Part of a small language model's weights.
Training: a variant of Muon for these matrices, 309M tokens.
MLP neurons of a small language model. Each row is named by its layer, matrix (down: output weights) and neuron, and shows model dimensions 32-159. Each number is 128 + 24 x the weight over its row's rms, rounded and kept within 0 to 255. Numbers have three digits each. A neuron's up and down rows have the sign that makes its largest values positive.
Before each neuron's rows, "fires before" lists the tokens most often just after its 100 highest values on Wikipedia text that the model never trained on.

fires before: "op", "t", "ce", "I", "d"
L3.down418:071129132122120108122146135112140099109111090123109150127134121105085136100104125137168151106134149151133122111156106109153150114139139112133119124183109109174133139115117107105089115135127176135135132097175115057121121153152120105080154125106094131126157134126139045143158142145113122183157128142189136124123139136137126172121117120129127117106137152149094114143106137116154108153109

fires before: " ", " e", " a", " the", " f"
L14.down279:081120163112104119142141119137175126098122102110134123122162120106218118130116122071101126137100187114122106089140167116161163137099089121099162145114107107093104107134135127094118151157152105120079117111133122101113151159146142110137124164127109144094135125131126146118125144147091165156184131102180111145117153168124104124126138082108154131120116132133130089113122123118090130136124

fires before: "d", "n", "p", "th", ","
L2.down26:135121158121090104129123101135148120091100076097147120123095105105130081153121097176186083156114151118127103122149147129151144122173116168067089120123122159127127146130100109148138131160119119126181104118137126123139111135131133099134145135109132151121098142129136132164172105085145119138122105115145117156140138125127157139155132149088132127155143140093159184108139097119128147118109

fires before: "s", "t", "ch", "r"
L14.down471:123087153147129165177119142109176168141086135152114081150095115110117069124135185094109125152159134136103133157116108155109099169148109125119101155146134144086169113149128085122149100097098150096127132119151104107140112113129091112133132115140116106087133086111154133163172103104136156112170154119136133082150130147139121192161142116117155101154111148135105106121102115110113120101128

fires before: "ut", "t", "al", "e", "i", "ct"
L3.down15:159110114132145133115125081137175115107112140146107127103135160136124144150106109116126148095150121112168159159153122145124117105154154110135123141121114100160088136158134128085168128113144117110116131129132154108093110112120109134162097111111140177102125140093114160145178119126115114122142139119122141074095145129135126116121135146091124151080113112106148086105132109090147085126157

fires before: "d", "ist", "on", "is", "es", "n"
L4.down240:105140114113125111091123146116131158116091118137184131067102116160124100124129119167114141113174147145142089146088164064130090125159138162111153084101137123153126117125180149125090097145136149114141148133125134140120142104103150146115065148126136113163135121163110129135158143107106072132147144146170089134112131106123131118118123150119112151135112095106120172133168118147148147127138

fires before: "ed", ":", " "
L14.down286:152106129141108103100126164139177090160087129190105129129129069123116127127115117102138174122149118120122113102122124119106073141152134141126143160077097144124159138123121098122093081106119119111132134107150161148053167149133087148130142140128145129111099140138104161128104105121163127129098144122129137116138116115097151142128135142186155096127170152139133115107135123145154115132100

fires before: "7", "8", "6"
L14.down508:125130117156120113157139090097115089070181108131137103137110162118114092137109151144107103130108093104126184082154118155157112152094122102122104169114086109120150109138124142132106134111169169148138099157138134105094123114076138105113115134103074111137113173132121139113118143153122075116118153072098199141135130120130133106127126137090088061123159143101140067127132119156130126127167

fires before: "g", "u", "9", "'", "al", "d"
L12.down423:151136130146114148131169090124167119149162141147132144163123140142120122139119104138141174167112095116151163141084127124163084111143106130167146124138115128124089149138179117133116129102149143167168170137132107145101111127127129118131122131131105098112126101112121112155132136142136172097144099156119129130100119170151163095127145153071112107121138121083128129152128164129134150127182

fires before: "d", "her", "t", "p"
L2.down248:094113107102122104155130189105079120114137103151124116152104145133118130155115142123130130151108146134157097153125129157123145183103097108084093097116128105095157127128125123109123128128116177106153136140137150113096121088112216173143097119115159097130108146153142120121120133147126135149111142106098144201109119152146158154126140138136104172154134134129133073103093108109108115131140

fires before: "ation", "ion", "ed", "e", "al", "ing"
L9.down208:146123126116132151145105187094152165104122103141153163111119133122110103129109168136143086166100112144179121176160093120141090130170117124132151168153175118135151153113104155081137113109131123130138162174118086131079136148140186138115127122159164119130141096148127165171124139129117127143114119104083140127078151131114158141101140129141138137143140116168104111149105154120129123140105

fires before: "n", "g", "a", "l", "d", "al"
L12.down114:123112078123124136140090092123145115115133107126098142099119136098158110145094088120140099139138136152140121093103154102169126104126114123128186148125133176165105123161093117107123103108175098132145183138141128096137143124172072146140167153145174113135104112129142106123090073132114150123134115131123123122114178097128134161131157106124139161114140157152158125138112126151151148079139

fires before: "ed", " the", "es", "s"
L14.down325:107143140089145123144144106103134119112163118182128136106101152118133104141109171141159133121139097124108101149070137119124170109147129109136134122137113149164172167119139172171148111069145118117121118107133159086121084160116123090086146154129149118131067097126142145133160123153117148109102166126102118099116130176107118151123126120098075138135188127145187156097140145133112132156130

fires before: " ", "e", "\n"
L12.down11:152155136132087137152082178152143121145132166145137089144195171132134099096137131094153150159097255130100152112145144142136113083118128119077160121118119148175111142149116109069134154132146107163134118136132141124124110144129112126125134096145146124093116141133151193117121130135132190105114156130150114166139111128125146111110109112122136134127143090145138123117130115112126126138098

fires before: "es", "in", "ed", "im", "iv"
L14.down404:123117134127138136097068174107112085091144100164133126150084149148140128148119130147152048125128087118138137145123118042127131134132137106181120145097105153102144099130100129111138132111098101121148116098093112113128106153146159125128087159141138149148091155145140140090163142149105137143080157140114129134132140131133124132133179128130093128151183141112144128112115100138129160146139

fires before: "t", "r", " ", "o", "nd"
L14.down166:111169132134131164145139103126149102127180102148109083131100116095113097093137144142126118125147124166132146149106140148130075162107128085102162127134133102133129101114132100095125110094113135118096159145149139136109108133149164137081100154114132125107117109116136171193132096102100132141137089125168108122159108182138144170154102090130143101131154132152144122125146125118103140105131

fires before: "r", "y", "b", "ed", "ing"
L3.down321:098112122105102108135162139121090162131119119164132100129124109148112103153117142183138147154083099107107196142132187104127131060163145138109164132151149136110113117125121109167149132123114060108138139113143128164101135056151141114115097114122113120134103166119160111152144095154109112127131108146105153110167129131143130147137128093109153079086109110138128099106104117140113103149132

fires before: " the", "t", " ", " a", " W"
L10.down48:149155146108122166174148173115189136120119111157128136129151124145193119106135123128077070112125140146108105134142113089145127162134139118110127145101085122114153124099151116140136091150125109162118133093141159147139136093132138140179157149146123147132167132172169131126118135129123169167114160124153091143114146108125124152138105152185144149143084143132109150089103112143123120160137

fires before: "i", "k", "al", "in", "g", "us"
L2.down351:133115130155128134117146087132161087075161177159080152136148153131165118131136172150167096173111097071174142132139126124105083097134109085162110131098098150118140161151111131151153126144170125119123107118136141151143110096071104120126147162149138105136129124082135108155112135089125162115114115152140104118117126143135143112136118178140128101133152163131148111139118120179125171166116

fires before: "ber", "st", "p"
L8.down195:094138151125116142146128147140159135081117139079137122108165103110135137128100108133161146110134129169165103150098137159128120121145081079108117111123148108154094156166106123110109135124104150152138147116136175112107131135125155124134146148135108094077127152117130127116170127126192075088127148124127159147121179122135130157112139135110092138104131166154136142142116114087163115141133

fires before: "u", "ia", "ian", "ing", "ul", "iv"
L8.down19:103104156070140170138140133116145133128121105153080112131063164133116120140126168149156114112099078119139131124103133134133158105100151108142136117126153111062142147132166119132166132115144140104132113149145114136109076126137162122148085135117175143135175102127108064151129092090135071106092132161154156128133145151138155140102123124107144145117125144134122143136157132119150145117174

fires before: "-", "d", "n", "|", " L"
L10.down308:167125173124147141132134097133157092115102142131111122117136183047154113120117143140141096127134142143168129105090097108134135172106111083130117138182103145165106153144097141139115125154099107117203123097147153127116127148129093093123124125094135101160111151138135095131115129084125163149159164134133143122094121109143126121167144136115125136139153134149126098130126095147136119118102

fires before: "s", "al", " p", " ", " s"
L12.down136:184138132131111119111134115117110127141135158121133107085109160111125122106134092116130098156158097109131142128124133140133068155144099128159113108097087150139100100129118117122149146142071142158155147136109111087104123146138116094126093110118142111129114106108137112085126150125137150161109140106092121119097136075128149148139162160135151073155105108088117128109141146119146137163090

fires before: "ic", "ed", "ing", "i", "o"
L7.down337:150121109147142105142117101092143154132148096158140173101093160129116114137124140099113116129133104148155153095115136125124115100126111105139109126161133125054105172090094115159157095124088151138142151114147129151106183116143178107147157102140136150085106101124144147112141113139159109109109126080125118137133156142098125129124126101138132122126120122190123140093174129113122109155154

fires before: "n", "en", "an", "d", "ed", "et"
L12.down314:154112124110145114132151143140065097077135136137110134125095114219152104160126174150121082129116111136126112180127097153095097105109146134088135102103151132154146162116148124085132114169128138120105143126168135116116126163148128129103067140101140160157119104161143096114116165124128098141122173159168123155129103118155129170101120149138101095126135117185169130104139127126107102132091

fires before: "e", "a", "ed", "es", "ian", "s"
L5.down483:165123124123123157119145151119097127123132100145076067108133114129180114136118109171105115106138089120136160114123158142134103084150151117121098169139136130124096154125143130177121144083118133154103163099085081126152128135168148102143115131144143146144140129146128144121151156109096131134143185139106133122115124149152150133120147124139131088101136151142113123132123115115093129100159

fires before: "e", "i", "-", "er", "n"
L10.down99:076132144140133141130145159103140125141095133136124097148149083138132157136176123131119133129134146132143097071107124142171116139152144111144161143152148141145144127135113173119131108112151071128120168127087127145090124124123122120164146142126136138126101153122139129141102062099081129128130071135083104137134127115145117096168149161124113165129082111115148172104146075135155106121134

fires before: "5", "al", "ou", "E", "7"
L9.down350:119116148176120125058133092107123116122098098135139083200163145144111147150113122150119104115138134098134140138143151153099127101163089108163173142125122161123128099132095143133139115138179155163130181124109137127149107110147118104127112120177085101138084080169145159114174123099118147146110151113180128121110098137138124181136122125123108143165141132124119126185125115136134114100100

fires before: "o", "t", "e", "ar", "ur"
L9.down365:113126122118071107142151121098131102131141144131091119087122115098092119110166119122101111122135157132130165149145077116130112163188150092115146119102118114147128111090122144128131113179090148135110174067155141134102135136147149114104134146136159079146140121129112117133142126086162099140118121102141111112149129117107155142140161125139163118145150112150149083094129137135130155132147

fires before: "ber", "al", "'", "m", "d"
L3.down206:135104153098110097160139093092148130154156126118096131151109112101089128126100097119122131143115138136130140106158130143152118093111144114167135098132133115122110121132154112115159139129150179106120125134177170129104106116149069141115092119136116132108143182135143136146147164154135146167138120136151133120144102159140129087141159175141123135131141106105124106140144140141129138133132

fires before: "t", "k", "ct", "ur", "om"
L14.down199:137135149139126136083153164144108140157126164114147146111115123157115103120177106115128128119148131148156136112133116101145128164177170086120146163130130109143108145155163128132126132146107117136094134097175172143176136145131091174125079146154115102111097143171131138182094165118124150154145145129166109154112160105126133129103133088125111115090128108146103092088149086132099131148124

fires before: "s", "al"
L12.down118:121093111150137146154099120157167120152120109088113128141142162124086108157120162112178137142132143108156141069097117124077139152127148124130125138088152128150117096130158131099112137109165127114149136154133157146127106139134112077109109166115124096130127159127141159133105106123137139137114180120114125154128108107109127143127152105121149094126118134115127199138132163172146129151139

fires before: "o", "em", "an", "e", " "
L4.down382:091129139108098123139095152148119094105114151124141126106079096077175124101153128106163115118106104119130156125139093117094105131117184149106102138115113102142134118139097090125090137088136157088151101107138113114104126154079128107139128082136093120144124111095124142147103138131054083119101138124159134157115096116159148138156138138117099121149119101144144144167124122140152129135118

fires before: "7", "6", "8"
L12.down165:166102143103129116110162114112109159134167155104112146122135160089100116129110154124169102131118155143151138072118173127105169103113134122125114160105114103091138104119111136177106137127128113097135119117151143109124100143093146127120114086143043093156179142144123108098100104130125115119161156116160160114161108144127115097138155113107130075102155149127120099123157135134137122098121

fires before: "ut", "ent", "i", "um", "y", "ies"
L4.down403:145127138145103135136127107131180130125122132124115111089139110124127158081102105114132140085131123105149099146110105114126109141120096160149155165122117105184134117138123114103125139117135103095153096107125112117149184099112129123133133142141125078141159132124114120119149128133128121161137123147123154110092137104180127141105154096070138145144107145119150178148128130113166073112156

fires before: "4", "5", "on", "6", "3"
L9.down30:099107131105099132169132106136161124125118164152087131161112140135144130117105152102131112128154148148107112142143158099131117074127111098159168123163149148081085142155113109110104109131156086149139097136140091098150131122126131122122189159099130143171106103115151143154146088107133143150119086126125173103116146139123185152157139084095143136132113104172134149136130151103151091149130

fires before: "m", "u", "ed", "ing", "t"
L10.down140:121178116147093163106151169134129067156140110175100147137135150089098118071081116119139108149107120128106162121166147135126095125100131126124139138116131128129115073135151141128135141157155160148143111104165118125135099161118147108097102159098152128102164095130106098080097152130145078089116125110107085092093094113125146116157122129149158148138125130067144170074158129113072123088122

fires before: "ay", "ec", "er", "an", "ant"
L12.down500:132159106153123158109089148118134143161135132128113132103181123143104146120119097146136101059143147151165141112163105122119081108130117123163139161139130130108095117148124109139134172149119134203125117081151176125146099110143133116110115147130114101119106127088104106106072117142156144131110125092123088126143125092163169085125129144086126114132094144109096139145146100141124180171128

fires before: "u", "n", "m", "um"
L14.down146:109147155117117113164160149127154139168124148109131143093153123136121188162145132128143127084160160105139120167120158173110166159133159110111127137133098105123145094154122050122107111140101126126123092208141123130107134136152130146139128131142177116125158127105134164098121120120090124119122123131118125178163137143137112163141144142122157142115103126137107111062130088119128143101147

fires before: " of", "\n", ".", " and", ","
L12.down195:104163148116098157133101134113169101149118124174121129127165147173132149097120160104137135081100161129083134134142162111135164115144172133143135165106111141173118124092111145111100117079113133134071118099108134148132111122132077106128159131132116115084163095118148160151136163128123135123102109112170142098146161150151116107153119155126125155092103120142139122142111086089124098074121

fires before: " ", "\n", " W", " M"
L10.down85:146152118148083139136105175142140109164153162147107116118157121126127163135140125101155176157124193134093104086107141152136165152125155103129153173118121143135151107110131122138104096103166111129165127109184154131157103112108143127134148126118128138131137083129149208104149121150105117138123150120112137150138187110151105148141139097108131108152107166156157124126124111150113124119133

fires before: "8", "5", "/", "9", "6", "ic"
L12.down330:130125122097095108165155136152108143131083125126173135128123110130108135133097140133154126126162138150106120156120127113126141107151122113127094136100116164122107119136085161155112087119132143158130124094090114075120138115127147136148170099104109119098113093067128124112128096083144084110122075079144104168107141106132098158117180142110178082143152128142076111132141160152104126146110

fires before: "f", "ur", "ation", "t"
L5.down499:120154175114097106134093114127079113131152157109153124087156127154102088116116123152131055123102168148152140118090090144121125111167127118126120101106115150084099131100132123127150135147132124140088097109104118159137116126136169121160150133151173122130178125114157173128135119126169129166127107072117134152105144131107135083098116151149145121108133109181123110107110117130087138138157

fires before: "t", "s", "st", "n", "d", "f"
L10.down248:109151140130136070117145116109169138124133123100117129140117106133121132144127130137149089102135110133136106111125111102090131115129130084121126092156088135104111143132095140084149136124101116095145096106095081085112135136119123142083118089166122107136139109148165132150124153095086133134134146126134159131116110211158123140129127166146184183138162135183111123142125102086152087168132

fires before: "in", "2", "le", "1", "l"
L14.down164:146117099143102141112100106160110173094098075132161155131091102098171095099137085125083106120144165141122114122113136179134100148110106126132147107169150117115117162107143170126141062120146078119148119133134115092141139125130123083146119114130141124151096103136067151128133151104155144141141161116137152139139133135126153141123118113122112169100104151140150132073092143149143154145131

fires before: "ed", "e", "es", "u", "ing", "ers"
L9.down221:126107131144142168098058135104093098103137139137140144111090122097117116147129115110138122122133149144189133136093176136150141120170136110150131166134135134134126144129135158109136165154171144087149092102139115097121108132129151089130146139130123138120176181146104110173128134126140105101095110161109126110123162131151147120139122150118157143111186132094133087149160116131120172155146

fires before: "k", "n", "g", "d", "y", "l"
L2.down45:116094133095154141128101168143183129128093097120148155130130132085110106118066152123123116147115143125163130111168160113135132129184129099073110153124103138094127105143131110084107133111156098128152152073153119148131107133122117116144102110083117155112136129095134119167141098114145085182110154076115106133108128144126123128127144086109088171138108118148129101111124086135152112124134

fires before: "e", "is", "a", "o", "ing"
L2.down121:136112112088127117168147158101113151123131148124116141121104150116112111110112134147165076167163162122129164151167104089135118133143112083127172126134085098137109103124106133119117092126141158115157159104117144159123084111139149060124135169122124135114115141107074138135107104078129128157186101118125151176134131103162117179124143085115128135164151108147110096124144136084134120138119

fires before: "m", "re", "n", "her", "t"
L14.down264:093087157125116141172135128153107102125152153171114108135131144120157181141097140122140109122138111145171135127140153146122088158106163112132136121147149110150134115155128065112126163185173162102135091127120105138110108123121129157187122098085133150108150133159131128104133135120128096152175113132133110121101094143130074150190177128115110206139128123136152121097133142128133138168101

fires before: "s", " ", "ing"
L14.down446:143151135154128146090135167106171083188136160121103118141120123144144133080100149131156141136148147126184119140097117152128058147146136110122103150100134134144148112115109158118091112143102149130158127144165081110137115115125126102113078119123132091124131143110113141131118125146173139108116128164105151146088083118075144106136122135164114135167122129114112160133144141158178166117128

fires before: "m", "u", " ", "n", "en", "i"
L3.down11:156111163134104130154122132147104125129137149140116109118082133109144111124173152137139145106116163097193092107124143188129142134092156109151123121139127143119077141135116137111149115138133183098113174157149160120135113099131160158145132153088094124135138122145121091145089155128136110138132146111102159119114117130162133114143135160123122137158076165115160140127164148128168124118140

fires before: "-", "\n", "n", "it"
L12.down168:116087134110142140102103168117132106139127126091152128137170142097106096112188103134150114173094135120126169163128136134111116136087113112137092152105092171167057123164135118121126083134147105111115149092179132174107134149162097127109151132117094085119112131112122162128136100145124168138138144111134144138140131162141135157129108177115106165138139103098143129123138123132163122140125

fires before: "s", "p", "t", "h", "am"
L12.down482:150111137121133130128165114111175160121136154112120066145125114111147137123140154137160112125103154115131091137112136148101074135141134077118146149129118151103123138119123142115121138143145108126147123131166136116122141140107064119116134099161148130123110111121148193134167130119101131102141128156125139088141142115151120170109080155146118101113147136115062115108127121122111099156089

fires before: "s", "c", "g", "ab", "p", "v"
L2.down343:107123103163132092140149123160148138155108136146096154134135093176142118135161135097130124101173153135151108148078120119103089096128155104136113084107120162108166151109129122117107143145151145109161108137135117152135103126053098136126126136132165094129159113105128157117108133156118116145147150157105161132138118137092145120084157109129132158151139123145152131097090115139127155098129

fires before: "ot", "e", "o", "on", "am"
L5.down56:099156097120116177132153157086095097101113128128128134142130145120147130109098171122124100103116104148153164138153151193099160120098126109141104157090137139133097100141112127103093146121156130094151113124109117139143113145115103151142114155119171139072147124130124132143137125099062106118140135144160185123086098104166145113114145110098129103151129097108134143149133081134140122072117

fires before: "o", "t", "ar", " "
L3.down173:095097098149114103139089105157126128114119114159131128145113163089120143150121092115137075125106132116100120138116133173131120145108182155131096136141092102115125139123077130082126113106108121072104116115121104145121119167139138152143125168142146112071095073084105118130103109123137101134107133128157140142119178160064172092117109138107110121131142139114118163089144133143109097162146

fires before: "ed", "e", "t", "ing", " the"
L3.down150:159129137135142110111106144178126136138136081129097147130119082118062118159175133149080183102143141122167161147168127115155137146136127104144155138119118092155139166122091117114119110177137139120150114092126147151102120130122161120138097133108108146129185159093114137106128075109134141137096133140129138084144172133089126123125139127143176176109117147119128126106177127195148168176136

fires before: "u", "s", "ia", "ul", "ian"
L7.down242:114084163108145148152163150095137144131186155151138136115108149151135136125146154105108102120122133147075120095130141104133160102106165151120134123126100165106099174117146128134150128126127158087127108128168138167141100100121127166114183155143133126091157087137114112144094132126152103105129089099135163160106105115152149143079079160118130142165125134145129122174160133134135170128130

fires before: "ic", " the", "er", " he", "s", "ia"
L5.down17:139107167129136112120154137141099114098114106136116108131180118135140173137146111109114129135104091110145091149129164134129153163131160094150120109113116134141125114141140187098119137169153124151112185114113145138134125093130134093134096130139079130133101145167151143129097134125154120152100107109118086099105183097152127089111130128114136148161118147127090130171136101106093144091125

fires before: "u", "m", "d", "am", "w", "it"
L3.down437:149112113090110144126152162135139107112114104110153141113141110101181120115101140122161133112129131104146166162138174101141142142073123139186157191190133155125133132133139117119103133111135097153143094156142121131119155118147088128141123152102130130112084119141144156137161097139140129148107130135117075142122096121124077131144120160121126129079110140128113111120158101125139087136097

fires before: "al", "e", "re", "od", "ot"
L8.down408:143149113158106113093136162115111134141148139124181156143107096118173154112146151127116129128131058119103165122126149140156145121173151128153130120136096112128125102111125151127109135182112105158140108151113136127126152122148129085104178136114185144111102113117158132094155123129132131152122109165120088188108130146084140132145105111110098122110128134104131097130131133133111142139133

fires before: "le", "5", " E", "E", "ly", "y"
L14.down191:070130120141119117130137143144156147091119142129119073168132098160148128126124153078124099142132155150122108087149104131116137085136126119128126108175101146132089146110110185084137173176184112157104134158160127134134126112145108104089134100119113077151104148094168145125150131134105101135115092106144134117105111179142106148135092115120113124151145133171121141155135118114059163142114

fires before: "y", "s", "ic", "ian", "al", "e"
L10.down10:125096118104127124134123129151135147094132109107081136180143103141113124131141121133145111126176131154162137111105131111112121138155141127069146108118149100095115132163104107094117096124159156125130172115108169145152150111107124124141156151088127084106153182131128163117144142122115152111128147091098121152109129101141122142140141126125182193150126100144151162099123147111133098129108

fires before: "\n", "g", " ", "i", "er", "ic"
L3.down175:133139157123137115143096148141089189133117147120101101128137130103156121138120094095131135132149087096142093115146101137163119166131121126148156138153123094130121142150112116135139117082195145076134107121159159142143114097097105100117155159106085089178112134178100116144113126116128096151149155100118113123076159110173098101087114137151152137147129156158130143133106116127126086116072

fires before: "er", "y", "in", "b", "í", "a"
L3.down170:164089130099129127129084139143141098138125134164125138192168109130129081127179121123108158135132077071126193160115137094117132126111133117126141149122132112108140156098095123152153115149182079135161117109126108150119146126153109133151101095118106138133156117139159141105164092153129129137124120164126126128145120129119098163129142117129080111090156141139118115155109111144108167118101

fires before: "ard", "n", "est", "es", "ay", "e"
L5.down474:153135147161098118087156152118159126164151098139139128145112094142178132113128112111168110120144176167125084149115140104128137152165140176108139134125130121143139107125129158114130128094089142137134143121144109115160123100124147105149135113091121132140101141136144118123134123145135103106136119128166142139131164072153150128098139152109120127126127081112087111135161150086154173122112

fires before: "w", "er", "p", "ort", "a", " "
L8.down61:115135086160171150109142074116132182165112140136119067192105150142127116116084129120093127136122090172117123136179153134089108148150094087104115101137093132118144144148129109132146143157138167142139146086121133128114112130159137127122111132122133131183158106139118156099103131134093150137119156113096127142131141107136134149150128143105120139120138139098065123131084107166120127132118

fires before: "t", "if", "b", "n", "p", "in"
L14.down190:127121144146154128140125117121109103121093054159142112089119162082140167116103133185146126123124135150109126114140140166107125108191102135146149076105077147147157108110102114128140114176115151124184155104123136114130129121151133126145184126118142150119096154094130145144126154122120124162127119153140090131137110108155115122137098108103103123128125148122148107093099134100118128150124

fires before: "8", "7", "9", "6", "4", "5"
L12.down175:154125112146143119124104185129140122098113158109122098116071144096142119104097110123156134131112099130147116144107116161142139133129109128119091159084107095137114119119078113150108155113130123172179154115147196115115133173108129107134138111099089103079134138106104107116131146127126093146137157144123089150130089135115126146117139134101144158164147126150087093173123169184114127116138

fires before: "u", "g", "ou", "v", "am", "iv"
L10.down58:116162115104123171140131110155129152106144128141180102110113085095119149132128130107147151122136169133157124090114127131088106147083095114141128135126149131081174112135115118102074126133146132142138119158114139094154143137175147152166123131119127087126090133117156166135098159170096135130104126171109137106105130161109140175167075163134160184107109146102144131101141125116157098138101

fires before: "le", "1", "d", "2", "0", "h"
L9.down427:118132113132123107132099095130162155138122116112163124120088122175136116117144114102127102147148123113174103170171125156093138162124148124119178099137090093094111096117110167108144127091142062115120118122156159138148161110141105088096195154168084166139130137191152146090144137130185104117126125113164130111127107148093144111125113140116162130115129097130125159098144164127159119145117

fires before: "\n", "T", "b", "1", " is"
L7.down66:085163161153104147118119145154149150124097164127133124148135154142163094149097122137120098112096126181097130164166169152073150130151140128155108104161112071138116146169113142107103152145135156124113138101142180180142118126104119121110130142120110150141119109112112107149106092144144143129123077155130074162130097109166133136132120132117105087142135135131125142171140142138166152126152

fires before: "o", "4", "3", "al", ":"
L14.down17:150110135118146166147130124151175158106122164184121134102090136117136110121134121151107133129140138165151046149083112123163104139140095138108139125172141112109147121171163130143107124131117122139147163129139139175121163135127093113131142147120084122157121096136145176135143118149127101113116123149126132083106166120131162144189098079116120141149118105122129153132127092095121120102150

fires before: "ic", "ch", "e", " of", " "
L9.down18:116114121166151142107175107152118136153134122136162119084173087131125149083128090161099120118129119145122129134150093132110156104101120176144123144164140136131096107134145123152152125116127155134144116150140147132130140127142121113189104152112153130145150141097137156113151152167095160154125149140126078177112144159168157072088160132116139139142119177182101136157129130150096131087121

fires before: "l", "n", "d", "m", "p", "x"
L12.down190:115102148105064063150139132124154101110129118109116132158152149121153150160157119118094125135098132103133145080099147126108104142135121123124143167151087098114138122137154099084127163130155131118164132141111123144122128104130104138103131159155139152102148180138160098133119135130077144106122097135139129132104137126133109117147173110153105136144125155121094120074136134102171126133124

fires before: "a", "le", "E", "e"
L10.down479:108119124137115093118117129125055174156095133143106099119139090157181152128146140106110111121135190128105151113161120101104178134127091151105110093124132120103109163119136146125182119101180101163175104160140124088134119102090123119131133143121140136146119146149104121104115128120120132108144110090137120159093097142101117139107141128127136115134149144147127145123136128139096171121139

fires before: " ", "t"
L2.down128:100106130113149124179101098138146150101109163133131146118120171121135109084127122118152108110159148134146132131104149103127143137090140099109134147160108112111110097165117098115122100124082144170112152113167131107156161117138076113149135118147145157092097092156130138115095123098122102162117109139149132185183172107132161118130090154150128089122071110128178114112132107157108113131152

fires before: "al", "en", "le", "e", "ent"
L9.down462:096171108115126133122115110094147126168154138183129160131147103126145123131121090152125167133167060145083147135141097161102109099163142124131128142108074127102124173127154134098135123157167133158083126123093142104126151094112132111093147097126137134104120117125131137126121092123124099120125103109110106140111137103142144148137131174145123142118155119105195135107079150169105112087129

fires before: "er", "ian", "\n", "s", "ation"
L4.down283:101135120126121129122167131140080138131122108141113127130136110119119085150086099182137160149103110109111135147106131151112137054096141096141117123127101106117066126161130139112105107106152119135107098076125137140122159157140097159108114120136171122100156134119069170093095117102104110131121144119112138142081134125124117097139146139151169113083119145117117117120100131134143101117102

fires before: "ic", "ter", "ies", "e", "-"
L12.down322:147132170136124146119111110151127117119110133127083096124190072142156132118128138119094108089115150132138104109152123095118127106157133137123154137122158145149082161131127093134115075092149128107113118134125129164145141151133151076123125123106159123106111159164138119147109170145062125149150111139122132119110118139182136136119180117127112157165129159128147115096141103160144132109083